python train.py --n_layer=8 --d_model=512 --n_head=4 --n_kv_head=4 --head_dim=128 --d_mlp=1344 --vocab_size=8192 --activation="swiglu" --norm="rmsnorm" --norm_place="pre" --norm_eps=1e-05 --positions="rope" --rope_base=10000.0 --rope_fraction=1.0 --qk_norm=false --attn_scale=0.0884 --bias="none" --tie_embeddings=true --parallel_block=false --extras=["capped logits"] --init="uniform" --init_std_qkv=0.0287 --init_std_o=0.0357 --init_std_up=0.0411 --init_std_down=0.0411 --optimizer="muon_hyperball" --lr=0.006 --beta1=0.95 --weight_decay=0.0 --lr_head=0.00943 --grad_clip=2.0 --warmup_steps=200 --schedule="wsd" --decay_fraction=1.0 --decay_shape="linear" --final_lr_fraction=0.02 --batch_tokens=32768 --seq_len=1024 --doc_mask=true --train_tokens=311200000 --steps=9498 --dataset="wikipedia_en"
MLP neurons of a small language model. Each row is named by its layer, matrix (gate and up: input weights) and neuron, and shows model dimensions 176-303. Each number is 128 + 24 x the weight over its row's rms, rounded and kept within 0 to 255. Numbers have three digits each. A neuron's up and down rows have the sign that makes its largest values positive.
After each neuron's rows, "fires on" lists the tokens most often at its 100 highest values on Wikipedia text that the model never trained on.

L5.gate729:101098106146119134087117160103131136149173138106117124119134133149140131097146156095128115123119145170103087138132165103142093144134118116167122137120156169167116130140150145144108142112146120166102141127142143123172140183113125148100093124130143120116163132115114083144120136095136105124106114119121090101152101122133096130097170127142137165136117100116118142164111137139121117137138
L5.up729:131093141118146113088157091095162125187145114113107153082091126129158144150129166124085091114110171112103102102137162159106109125116093119125079154108137116158128138160128131117096111147157118149124138132122146172083128164107145179108082157089136119105192133120083158118121101119112142146142136149133134122180128101116150114095127140094148070138160147127106161099116118142134154117129
fires on: " a", " can", " an", " ru", " ca"

L5.gate953:100106150164150101117126097085099073124138136127205158137109164104104126084132127112147153151175167159132080114097127158155113125138107152168112122120153125120108160130146138112140111099113141149141131132108127114125166173108118134105170105125129136114146186104090124128131167139109101115142126163129117132151102102111136150126117117109152069122174154119118072159102120131129133140101
L5.up953:085122160195117149117147120139128130194111146107162122140134140093102164161097125136120114136161120165097139149150161111097167123125105139136136110124121109149140150135155168132127098124115136185121143133121127163122102099091127105135116123150110155119093155113110125119120182132117145091158141110108096133089142140101115081107113106141164117111161079144109122103170111130123159130075
fires on: "la", " Ra", " me", " Me", " Pa", " E"

L5.gate1052:100110118150163110141126125129110156106120153138139143097125108150093109154146127130155130132103135114153158161098140099163090121116057155137145097113057153113136180099120184139160158108159176086134156127171132158131086174146153127119158147149118137148082127119128124108131112149063152141096146099118097149111104103093151133156140170171109122104145121117133153105161113092109134105132
L5.up1052:154083125161103112141112147116119134127131151138123079111144083183129115142178076149157096095133072106107142116116113121153135152131070114146112096159140078138123142104151104134120149136167147161112127113119117094117124090132138164132138147112114171095169118116146112122131124123130145153119139115151093058140128148115148168124206141151085180130141128103130150112108129152121169157157
fires on: " P", " M", " B", " G", " in", " F"

L5.gate592:093137150112170069147100123107143105126147092112135169143151134120152151123094147104153103120141108100098127103111130120109119154156132120089132123139156118127101102102125110114160163141147124103166127120137123152109081124105114135135068125113103127130159096117129119145102105147112124141157138127123061100141129147140122105128114178114141101142122125148116156085112145097113120133140
L5.up592:094102117130122098092102145135124130137153096131128089114118172107078132119161114141116135105111167134129093129159111051112116133084120109100093120188147144096132152145096135132159121141140132148152090127128116148144120154112152133093104134111150163120145152137137130136112131126122097121072106101144076158140108147134130106158134140104104097152123107090086119151106097138138107172093
fires on: ",", " September", " August", " January", " April"

L5.gate1225:133118183105094147132118139138109142087148126125151142091117116122113121076152093169100093144163138137127066105164123154184121143152168153138128128075164127140143102139156109126127091147132124124167119120125133107132124117126150130136175157094111157136147146113127143117158096146149103170106118119121103111156170138078077113131109085135128089148128139142144112118108142133090139119133
L5.up1225:122126094124184160129139129126155110080125103158121127062127156140096112118079128138111149134163149102122183138131138115173133153147150111127141147101126118125130143085108131159140129141141127152112085175121141148111099127150179129119139101136140153099136116134091131128121132149177109146097139122167111145137143105114134135121177085116126162129156091106176150128134126197142090135161
fires on: ".", "\"", "E", "W", "\\"

L5.gate738:141126141159140137112115120144110167115133162116120093135131110125172138136164130119149084155145141152130132138097147089143153140104120098119170118170149119101108103089157122095145125153114152128117134125156138085106079155135140105147127148132141154118133120082119142089156092105099151103133115162067114168141142144106085147160147135071128120136159085101110095146116154103152141094170
L5.up738:154112104162147173128095074139130120139085114105111142130115195131087129102148085088089116087174171108128114157161146140174130146135117126150102118125107096139120097136159121080136135127110120179080167141098144112110146148101150155138116188079071136127127103138109154149166124149110122177169104177109149088169125118149151127124140145080122152129130162129116128139104111123134136134103
fires on: " in", " of", " across", " |", " on"

L5.gate421:125085179117137121123105134170118157150136125111111074104138123142134139103083173130044111098182156118162147131134138124133098145166128120157159097125146113124179200119199141125109121121134119162125079142098163118122092104144137159094167133141199097130115121140123139133102153122152114148121167120093159178138125139112121098153114107157103141143163157141132067129130141121141164125116
L5.up421:140124104116133136110159129088165187169104140145157090096138138129126097163123116166109110133140078096087107150119132142088124175157059184114165121138149133087152112127124117120090126146174157135148149101135104120121124137096161149129138164132116125132123163151114119096112116122115146127096123096135121107132130185127141109095113133118127127133102139127096109146097151146086088115121
fires on: " X", " I", " VI", "X", " key"

L5.gate474:115122127117129183104118152114100097129090152139138138131130131146122152129155128131110174129129133091118148138118092112135126141157103114147066154147122133077103079090121149130124143120125133113107191123133156130100114135175122133152112101140173147098105129135148150129120095141089162172107116125101156182117139118108156119116150171110123138076146147145108113093191134136170127133137
L5.up474:173092128128097157128168151171122131158167123109122108152147145127126133149143135093109107139119183112137135125132112128151166081117115143152174133096137125114120116148116170128150092126116114142125124113133118117110163150161076098122113108112144097152149140153138118172151147184103161102115126100149122144139115138128120162112134087146123146113151172107099136127132167093146093137120
fires on: " as", " on", "On", " On", " of"

L5.gate389:122087122104117125135150160098117161115134150102139096106125140137116148131103151115094135099096132097172148127079120107147119107172114126075148099135128123111111163103118153110146168167113099151116117079156153064163115134132113094114131138085106123124138121156088140118199161151173149128139140131141103111127093131145116161137156157134116125154145180132132146155136108104138089119167
L5.up389:154126140117103112130122126107139102130126169093143106110102155147164147108102119076109146135166147110175164174135128114102120157127125110131126118141115153128126131158114165111132090154121117133107179111155066131107151098112176127106091119101095115125131125133155134144167100137125134121114105113151134130105134092103130122134118111189102133073134107087157197087127114169076091095159
fires on: "-", " re", " \\", " †"

L5.gate875:149086098118140111112097070122132145114133119182169135117158167117151113192162171101093112125153154153126134122162172144127139127094123134151094129120123121120136125113113168112153145093142107120135145074104095126129144172142142118122131157075129164122166146120128153141131092119157095104151125116097105113131180106120108109158115137123116110127117119135133142140132150106169139102115
L5.up875:151145108137126129138129120096136180133167161147138136142107139128130170130133122129151137183083116148120121138133149128149158125090133147129123124155161145119145121120146153094150151094139111145124117137130129125114101146115080136115142103092151098099094123106166156113150111094105117099142177112114193135147183101115111130079127154085119111139110147119143149142114119159146117130103
fires on: " to", " of", " near", " the", " in"

L5.gate676:095088142107161152131127122133136112137153108134105113165095128135120154172098153123108094090122151147147122162107110151126129117096110160118108146120141157138167157130136094136176131130126135128135096117106107154123147148133158082163083142135150102146121138143102114094081118142089127166096184145172138119145138098160110110131130145128119129129124128193132125124163109121134125158138
L5.up676:150132125106122074151164150120089104139152103093110103138123117123148123129110136131122146112140149121149086128136139166113104132149170092156117173146128138142130111097152142083132187082146050174095126132100092114151135140082123122157103148110114122163085154160155124100158146135148124125170166125127106147142096159141087141114160125145064134163114054132148144153122130175113109152120
fires on: " and", " (", " El", "–", ":", "19"

L5.gate415:153121118156109100116100148138129130113149125099109083157120116090132127142129140153154127103164135136146142159115140162145150129124171130170193129123145102169140101127124150133100126122106165121111125096156128154133144139115110105134116117158150099129145120187095106128113123148109149135143151147115182125132133140195118109127093133152138163075126188148088129132151091142109165122158
L5.up415:089116106113109102145165138117094164145155144122135104120103111127103129137108137146109191122143155161117075143135108125077111139171155108125098126115177109133136144131134149161119165148108117129161088165129111119106158111124140150129164153154098129103127122129125127140128121131158119114143158108126113106135097141129099107113110076114125129101187131118113118127139122129191123112167
fires on: "s", "Cast", "ers", " cast", " family"

L5.gate178:126131124156132146156157102126140124105158128144139177122125104114119097133151134067117130120115145116122132144125124141148094111116119116116075131117100156129134130094178163139079170143122120139117101085078150129096148123115120170138141179176106111112112134156133118143132136125096140154153134103075162145157126129141154154128113123167123126112092124133142107133151093141133118142105
L5.up178:119116124111146090160130138158101135141154128114108133119160096129105107143172149158182148150140122159115142116119103089142113145132125191097138122111130140152120162126141131141142123168125139138163096135138169128174116128097087128119177132107109112149124155112121074158139080188121103152153102166104114159174136125095133105149159118134127141113124154116144100148147118185110142154124
fires on: " ("

L5.gate684:142106130086129121161089103116120143175152180136175184117141196134070120117158093105141124128142104119150141106130115113160167113105129159108123157127146095104139114126105130111114111132150137134156106160129176103127069154157140115116163128128138135148081130156140141147135094121139114143155112129106109160116136108105156112123154171150164117170181157116161124126130126135134196118108
L5.up684:160119108118189114142143156135118184147124162145110149140119127107118133109124075150107148092101117106093100115176142123104143137168160130142101153082118130151106155210149134143103102127132104114152127169105106140135120116112149117140104132105121115111125129097120134116134152093125126162141179124123160111155075125145143127112113150162073124076121123113093135119091089086127122146118
fires on: " des", " Les", "s", " de", " Los"

L5.gate1036:110148121092137132163082160114092084128106121154147131127060105128111100122140141149078091160139104140078125100097104121130116102158125134092087108151148111142140159165116114130113086118131133126152106162117108090092147176094156094135160113095115118078145097086126118093176082168109134157124113105132156128128107124122083125149134146091139105130149092134148121115110100134080112147117
L5.up1036:125105183167150170167102130114121102120087140145147128181102111135086186132117175114156116107154142139122149152128090148130094132058105135191081128145152118150104130077139150115132148131153119182130140104101124114100150146143101106182110130145117136109099099118099146078124105126117112131120113127134115080098103118100069129146140154119139131154143079132119119107135079069134078089146
fires on: "'", " Mac", " Car", "Car", " /", " Const"

L5.gate666:136091158129121114140136178125116130150142107110121152112134122194152098143114152133161162152115125146150131092160126138197073127144141108130146154117120119124116135129148141144081153157078119106116114130142100146125137108096108157126156129166084134120132107131043093113130100133123159107154141105149158111136126116187149099146159132109166127120129140131164095150149108132135104144145
L5.up666:152126133123113085133155100177123192133127096149119123120117090101118078124137155124143161101123095088138149127141102149161117133128106094135134155126147114146178127121143175127110146119117148089152143091080113109106135142121119134083068121165159152042121116122081159132121150147110139142139115130116096137098137132135104093095122141168140162173150130112105084120179110143092132121120
fires on: " \"", " (", "\n", " emb", " born"

L5.gate732:118121113129114134124096086123152136140121122127115130126134138118106090131144108165134182128118174131141116118082126065155102135111104098103072111086109134126130089121157119103148144141109119116143112125124162112113214146138101119121134122106126114126166141122170078107092135112137130156110166116131118149159122140132144136128138190125122139146152126102157123150140097113127134106174
L5.up732:096116090123130156086130124122149133121097151094140110105153101096113158097156114117122122144094120143107128076131128076135142136093145136120151120151152081077146120105119123156158151117098143177159129132113135140133122138118141094132162130128084118132120111118099103130103120112130136121112141114115112156121175086101134120156135128056179117115108104123140107185127137165123138125120
fires on: " (", "6", "4", " 4", "3", "1"

L5.gate525:154121141103146132100154139116146126151143118132127127114153163136144097105151162121128119121093128098133111133115153135162116101172126121102126086105108166141147121127154122158113090139114123094125135112103152083154111133108159134164127158105127121108162138163134125098139137122076094172120113111122105123144085125076140108149129136126140134131115111132184115106118121131141125114131
L5.up525:103120131142104117158143140143045152092133086153140182092135133139121118117145104142164148109166109095118132117102100113136102158134132120150124144107160089146111183125103111156107155103120125132071128087138139116133106124120136130122128115090135166138139127123139099175117159121144148141162080113129129105175111129101161131089113109135181112126136105122146165128094092105119102159139
fires on: ".", "dy", " |", " \"", " Robert", " John"

L5.gate1260:104140124126124175116135165153090133157134131144095133127140134148174110152094123137132152162109161119116108134160118135162141107121119114110131125180082142123135117110119150144097123141130118136137150113127101142167128131134145147107095123131123119098111122157165167114115149130105081116139146054157100098105159149140132140091151135151063128079170166151092110152115141111132082130169
L5.up1260:128139098122143155152100138130114160099119112122099111130170123090128134173083099126130107179096142081146113168139122104116171111130100113143178143149133108146103087107115089133089163136118147120105160154153120179136093166152141151136179148124110068080106113120140096169117125179134134147105204130124139120105145131141138121126100110131117095133089133090133086142104158119121149113120
fires on: " Cha", " inter", " Cur", " cur", " Gra", " pla"

L5.gate34:177108087123127126156131090122109093131156101137107101140116105152113117108135129211141115136082163077130149149095106126148155125142140123129131165100173152130191109120124098121103114135115124151083053097108141105114144181115133164086131109090144154147142141122176103137099158136101130141104131155118135141146141151159157109146140138154141147084113138128134166095126108108137137154088
L5.up34:118167110127132147111121100089105135120118123141104136136142126084155107155108164108121129092092122137127145127120115130163137124124080171164119133124164106138159114102156116130100144181133148156152116111095112132127165107085126125146134089115144117140112145158099114155133145133147098188120130131137129087126132131147143134120101119148104188121143156206146107121128137157183141153098
fires on: " $", " out", "$", " 0", " 3"

L5.gate277:070143138126129112142121136120103103101152128070123153150125128161138088126150156140117113148135141134098147107158199150106137131111106131102178131143126131170134133156156154162092113086164193132129165132147124129128108109117135116126092107139128160150162198115141113115158127127147117100141102177179152097114157081115132136094129139138079111126098149124104138158133141111116084148129
L5.up277:117189116125103111105082138078096094149112161093121158103105139162126100132092124121163136121160117114155098121145115150133100115148181149137129136135104160162134144147136152103158112068108162105143140130105135106105132118065096140104136157098146136146113109141143133121125133129143138119120128110112111079067118141135111133154144113100132103077143106150107061136106122141083114130172
fires on: " do", " Z", " Do", "ap", " ra"

L5.gate552:114121109084137154141162154151144090108152113127142129162118163119118093153163167159081098141118144080094129137157165142151143052130101116147056136177136126132148179125100151129108152081131106127117131092151183084122130147141159176081137095122141157112106149161112127163161114137118146125116103113130123117156118139133146128160102147150133134119100145125133129138135164173084133122135
L5.up552:160153100104120136102123120147109080145076109180135136120144139141082096148103168154126122176117104107126108088129135150170142161149107142116154122176159122140119143123121115154130142095122092118138117164108119092099156146136116154085142136145119124135116126102106146161125153142145088119133134141098135092109131100143126159170120161100146094111098161132135117152143149174103130123118
fires on: " un", "|", " not", " Film", " Nin"

L5.gate1300:153093118127142116140118056148172123112145122159124096106113100148132092127126123122100091119115141095101136125149126105127130151136157137113144110127141095082120163147091153111145130138114144112125113127148154117143118138152155059163103119104126145118137106124128075139123161133146107151195130150102098120087119111106136141138147134130113099120175122157108132175108092139124104087120
L5.up1300:114135139159131158126172133124113181129092136136136129160116112121108067124161110073106140158183148174142128078139131092168076136128124131109133136115115132109115128122075122100147092149112156130124124101156133136132099117159101078133129107126106092139112111121143110144141118133100124112127151136133108134127074136160151101127143137183132121113119119129125106130148129146133112055079
fires on: "y", "e", "s", "f"

L5.gate1032:110094112134137140154117118075111140161153108132135137142129133097103138112116107173171107097150152102105118099125127156102066161171115113139116135194088124121111115100158151128149153132090131154121138075149111115141121121095124139117122111172126132098123137107113121152152117120123110110094141061119092084111149147130167144107123100094161166135105107170212105128114153110107137177114
L5.up1032:115127131141148143108122165078090134136127135149090138122125143137127079135109106151133155094174122077143130111131110114107122147157126098085139098140121161093096124096100129099121166113121096150110096124113148082144084129153085131110149137115135161100107125115085126155155098148120085101121119124108143124165119147123157160157106157137133113143080150131185141112136079138100171091170
fires on: "\"", " \"", " ac", ")"

L5.gate1188:170118160159176150132135197111116137132127143112162127112109103146130129124101174165193142141108118135079154138122106117109087141133121157116122129120138127121136126122144128137099118127102114095126113147147125109159144139095147143157152143127132110184119135089140108075069088158105153168117146138141102121124106114088134136136133114128120147135153123157157126149110149145115142117176
L5.up1188:137086124150172121135126136130143183118103143096120107152104107087145143145130135089138180171087120089117078135124126116178176151124151095134105134149111105180095136157130167126132140091147096095116086104148109148119155126102156129159118119128133165084164159161127108160138137114137092148158144137141131090138108099085129138160066133119098155119132174140103141136110165149093110129132
fires on: " (", "W", " So"

L5.gate1333:140121116131122147094116164107135098120111133123203129143127120131112148126168089095125139084104151121148139137146152101127157150103168137161077110096143097115106101103121148073140100116132097131163137132142122138145119151143154121148155128111191125123124207124148200099138139149114118127134087106149144174122114141148110155118160148109074107130120114170139152151102125121082179155111
L5.up1333:106094135134193099124141114136127159165133120138103095142127140129116092141128150154137161155171105121136143159109145160162113095136147079146132145103111162112141112148167124103097088124122090094131096135119139110130130074100140089127131099165190133152134141099141121124073117121114136155168132125092152057092086098135146140157123127161158115150150128120144180060134104163139094139099
fires on: " As", "As", "′", " Bo", " Ko", "  "

L5.gate434:157123125134129142135164092131108134141120110114138108152119168098121114149158134107109142133178111122126128110142139132107110110123126127141176166129090141130161120128117154116129126122135133090160109114114111111100134181091109111122163152102148140125177132185125112156140088168150135118185133123099102095141163140201127132130142116133144130113113160149118117158117120120109105111122
L5.up434:122112106154138088105129128096136102110132123117152156171118148088119137161079161115128132150131146133067127127159121121098116134101114114131131108141097099108146142115105101106106145130126094140102135106143130108144089139170132145137116157136106150092146130140109114126133103071122114125107120146123108132138117139122086110131096107114122162136099135166145149117158099137149084134122
fires on: " as", " –", " |", "-", " —", ","

L5.gate1282:176114193114137139126131124160165136145137107122147089111123098172112134103138116153084150113084136172134115101155136096111152137162121127145139104127135139165147112147120133104146109165116093134105148104092113127122108102136120129094082088105111153128114153145151122137128143118176108142127127095132152096157154082083148129120119118102145134102165089095143137144089110161128131135086
L5.up1282:081116141144137124127174184116154149146137134133164121146171104145132135121147174105121130133096153094140092126117101113107158142171128094134158123092139139134159075139157117129103112120100103143113119161147148142112113105148137105144158131139125135136092147114141149125129154130151175109103141145181135142172168159116105096121077118122164143087114147154159136123111115103122143156084
fires on: " so", " pre", " Pre", "pre", " co"

L5.gate1098:112109157132126123165141115115162127111113134105132120157087090171116154086148125130169102143122106075147124116096136122110119145121138144102124114146147155169123129153109072115176124115129125113123127133137103140146119067147148162099171115115170092160117154109128138096116097135121136116100132151078114113106147135112147132121097127181117142147116120166168146115123097138164131090124
L5.up1098:163130164124118138166119175123153149142172110098132128144143079143151136118169106138152136134127153080152133099123135144114122091115111143141111146164165148147124109106116085150149130151143120134160136118142121121130123096134112105117130133163146129146107102088108092104124110144107143135112111133190116155175142159120137147144099144149144123131111183118078077086161073102155121166078
fires on: " it", " It", " but", " bel", " Man"